MLP neurons of a small language model. Each row is named by its layer, matrix (down: output weights) and neuron, and shows model dimensions 128-255. Each number is 500 + 50 x the weight over its row's rms, rounded and kept within 0 to 999. Numbers have three digits each. A neuron's up and down rows have the sign that makes its largest values positive.
A block is one neuron, or neurons of one layer that tend to fire together. After each block is what it responds to, as a language model described it from the Wikipedia text at the highest values.

L5.down39:615537420466484487491559430512541508399585457468532434501456603511520536500595465530494528460507504435503540453485443518506518545538563502481499528533538476458462469477551536408420541448463552554464537547532465651531483538454620496541503448440551550476555455450462470573443474478612490450470485440574445459452600461515494460584524550505519533502526527409469453515492472421422512508511
L5.down251:475547515573562509479508511541427460449555445557483620517559595443420551487453487499554451536581543516566565472529514496541451524467486572523554513540421549423539518525527473552543433544447545471494522489390541449457444432565448478443559518445486464519447448502566497478456491624596447507489514492485492502535413551449371504508579571451429491496481551499407503595500512502453605445507
L5.down363:571521507578513524435502417473529512462467526508558595553496460479504472493595572511484443452552468407506542489508551458571474550493420530537553555538485526550494487380485522384504473482536485424536512470539504585520501481331513528407481605481434549518459472468539588466468510476553541424463518565493522437532449553526419515436522537557500555457489454417522430531445540532558533368607
L5.down667:482497457470464573472478416554484454421595402568438451410466495479541477501523493518541570508471590447501581498509425566542481406463490537526550466494509464480573515465423540474492570467497499609524519563468478571500430498479513427555503556393472526445493465512566467493377450441502474529512436480541490523530575568519480592564488521598524515503500531536533495505551529589513563506612
Responds to: Second subword piece of a word, mostly words opening a line, heading or label in tables and infoboxes (S-our-ce, In-ternational career, Y-outh), sometimes in prose (football-er).

L5.down101:528510360586439524525468450516489507469511502479529546497543384565545556424608479509484504487584567444493515572508501503541436553525477526497392589564520470522557497567569433475492550505447537441577510524461549510450418454454479490482480583561500475500428441550353448584495439478537473494535606568527474460525573483538529466545454503420454624520418491454480575445488495453462524476474
L5.down154:517514447498516532612530566492459434513462491627403481422576488517582477638541465516477467500558547432523565527449532487503520495549479529479544537523493530543489467471430487490447551475558470380489527503549560466578555571504534577530500510381563446475548471511367439548519509511514493455527495558465486616525444527528513542526535450440439569498475403443523503517473467498581397465556
L5.down541:478467409469480529544455550432453478501446446540531468487544508481523515495481527512443468486541499478477527559440416535460473412488514550417504545467595586478453486420530494508445523521405564452590504475507512494521436537459490509540438524489444435484542503458515491579437603419504575486431569511460382392610460612477556586493522475567450549435518395514470495479561401487553457393501
L5.down612:386573526504473532516501519473523463521486484412533435542443493396564611450487440505568415405553473494505458538463602518527457456518592529562498413512516511464485464592513535512483495520551565515490403587522507477538513507510449481573593471579514437466470599500473459498527578520484514444508535514450361469521555503548550465430475518467433556524561431524560569436551484467632470550510
Responds to: Commas (often fused to a word ending like "ies," or "e,") and "as" or quote marks where a main clause ends and a trailing phrase follows, e.g. ", as", "long,".

L8.down147:465537539535574577481402521471372574476473481567539518496448584541453397470574447377472408472443495402532438444517448566565506537590449465479577575554599508434495475487515574512563488472543506472464528504543506591404492396511558486464530443469462510507499463596500477494559468533603477587493502470546499395526501533443447545476497509571459419477506471441604482503448494527495407445558
L8.down183:544485476411451484502521409500479462473481416525585548455492537544547477581485470587529371483475429463439547513453504419583465505466469594493619418461387374454500513495499533555526431443449650499534499529478458398559517509530458418515554535501487555478539415524490498424489442463489472542593566525481512395569550526447624488438509498456471506454500527446451521626509524539495498522575
L8.down232:511551474547419499516498397546488519479545536457503462464535431531542570521642489551472549502443469427469525429635486530533417448535534498585496604494528531494463535435474471502488430588431511637521534526450523439498477504588498500474564502495434435547630579642475503512530402477473505492548542484448454536427399557489532465502415507475430528483514394500523441534494510491517500468467
L8.down243:562437541489509467446403402501471430446560470424497516557540644491562447553444541520518541515534638477498444539502384504442417551443513569528456523536491489515502474479479511540403486454553456554511457481448491619490507465553533497580537473486491442478477546526513491477490555581536480534479601556553507523626492514541511539505505465465536449459529386429432472512580528484492452566519
L8.down276:530510388566484484528585346576523524540502495562424482482452500503608524441536439559493495539477528525520620492517434532501501420519519555545515579430452492537508539407534483477485413374546521528509492480558442433553533501514564492467515356576498601495450526569616420520508496602543560440536479554491472499517542451531468589486519468486471458541533529535547461561481522538554591487564
L8.down300:526487533504530603554556439525565391578452542452521503527498500467437451510479478524564502528609508518541496563531505435494498465433475474526428445451575580492476506453528504555529519468488543542570532493454432486544439475537474514527465481483544569511565503481537507530565474511623586529528470468433442480490396446479502455531400493352585409466511400449376444503463509633663498454530
L8.down383:440455455512398478513476525455492511536596484512477495587518414470485446476558362476580455503522624488531422551446404511522449575545422487492443475480519527519532563515438530491422516555582524424406468452437504413397469485480529526450461481566535500461449486441471521483501412520545501483494505594393510497499551495473397499481525531601510423396489450502558565461482526520516530483440
L8.down472:545534490461530514550618407502476472520605490444533595515537509573491499419446503561521408575507488481431384432559551491439509592557444452515502488507550617504532560485424554540494483462485520559503505591463599513525470499528465466527567505534525424468547507487480549467518475472450567505429514561398502500421474511411475507396482521546556553531500485519482560542474461493586486536592
L8.down484:427476537507481505542519425520552569475493499510546565525542501449608428400660518514600488395538474386535531583452409516478502449525511494513595606371511479523504527483467542527571516491548572600455464529500568490409476581426603450502517527479435471466493611544524518482452489497478543527556559534497410462438442597498530452485409557494553432477454585579515502487462498555519523571506
L8.down485:453433544546512459512511449509529520558498494544432532517487466436577489502479458452481553514499542497511479499477478414457485480546465469528402528593447524477534528502493552484472528461474490469478562544535462444517507565523433447519460429533561467480464489507548573468508550547526474500462545500491413414441505519491466513471447475509508468538495543503458530494470457563530387631613
L8.down499:523516414459456553512480422457509510572424567451483492539432436526503473526532556507491494479480525504583562512509488451554473528426511492596404487492489447433514515530496472474501459546411483520490448484498357539481517356444519544443559510530486545479608527481535536462438484382425539447491446596527527471578593513516454540555496432514452523475586527554474544549455509458442520536410
L8.down519:487493559500415531525539487524452490573435500466475478437499496445577558481600524504484542495543510485505553489717505568525444475485505570587524476530466464485498469474566499487494578500445548538460511494520525578543515504473460490517482527492538497530473507483490505486451424480512474464545508494482434487467498477540522433531461481481465553552460506560544482466513536434526507461518
L8.down529:403537499540529483501464531498513540479496505511465507537505510506495542580506530394504501495468488496535501512497504533500514473454435451466494457529484466508396589483442484490405446488565573501564569495455559489418475564570448461567444475556500545524499470504386483326478520484470470460370541438509565573545538457551582421518480505471508612457515475475493454511499446474553512549411
L8.down542:479440443467529527436482478489534502531568673567527515587486441556525544515387444527432551485452514482470482470378518458484604604460446486459540527583533438488548508458555553500475386554529488538400449553472457480572503515521556462433429459461503487508491467470585459474475511478489608581477539521529487494501501429500469476510526554510499482468522501442513439416444582462436447432463
L8.down563:486449513440429506509497459546545436489524500583520523447479493524433555499536506553523395502444500494481516522541531463506451454462581449552452547483533547502481451542430529481564500525426491548562550546455560503410439436547493478529501443464465492568559528633502543489596467531510496577424548452578459453477459517563389384513463528438474436463523485394495427472472519540563499550484
L8.down632:439546507564543490440513428509437515443500490469402482511449461565555478392506503546535467470535467576552506450549514366547459431440517463589530454465585525530425469483446518529520426466473529532485572509496469459504513449610494475515505487531465401460470491480558528448541508503479483547458592526486488457561488532499412511519521542535490421448514527475493491545432458556496464568496
Responds to: Middle pieces of words at the start of Wikipedia headings and labels (Pl-ay-ing career, Spec-ies, ==C-areer==), plus occupation nouns like v-oc-alist, music-ian.

L3.down698:528540518523497527435496497505377555407469503488452472496442487550506546529475501498546461465443549485504497530507442507402345526560513493479593532470486553478533506499502548437522588560538488492564468585462561501574522501455559540489523430521553410527550485468548534504358490554566519545512545566574435502493553580516520501435543537553506459471515592442521573530475510462507480512511
Responds to: Word-internal subword pieces inside the first word of a new line or paragraph after headings, such as Appear|anc|es, polit|ician, Railro|ad.

L3.down232:471445505471514557548520459514466453565494476570445500491517506559606494526552513511489433532505541419504498491446538504567467603462446494489517532499503465362574505479476472519453422470590533489393546463495539481559466552451523439480431564497455471432596470558525282478430486482445479519467564522502451463514493477497444493495472457536496536529450439482497510501575453500528625536465
Responds to: Commas, often merged into a word-final suffix token like "ing," "ed," "ation,", that close an introductory or preceding clause (after the gathering, the tower collapsed,); weaker on colons and name starts.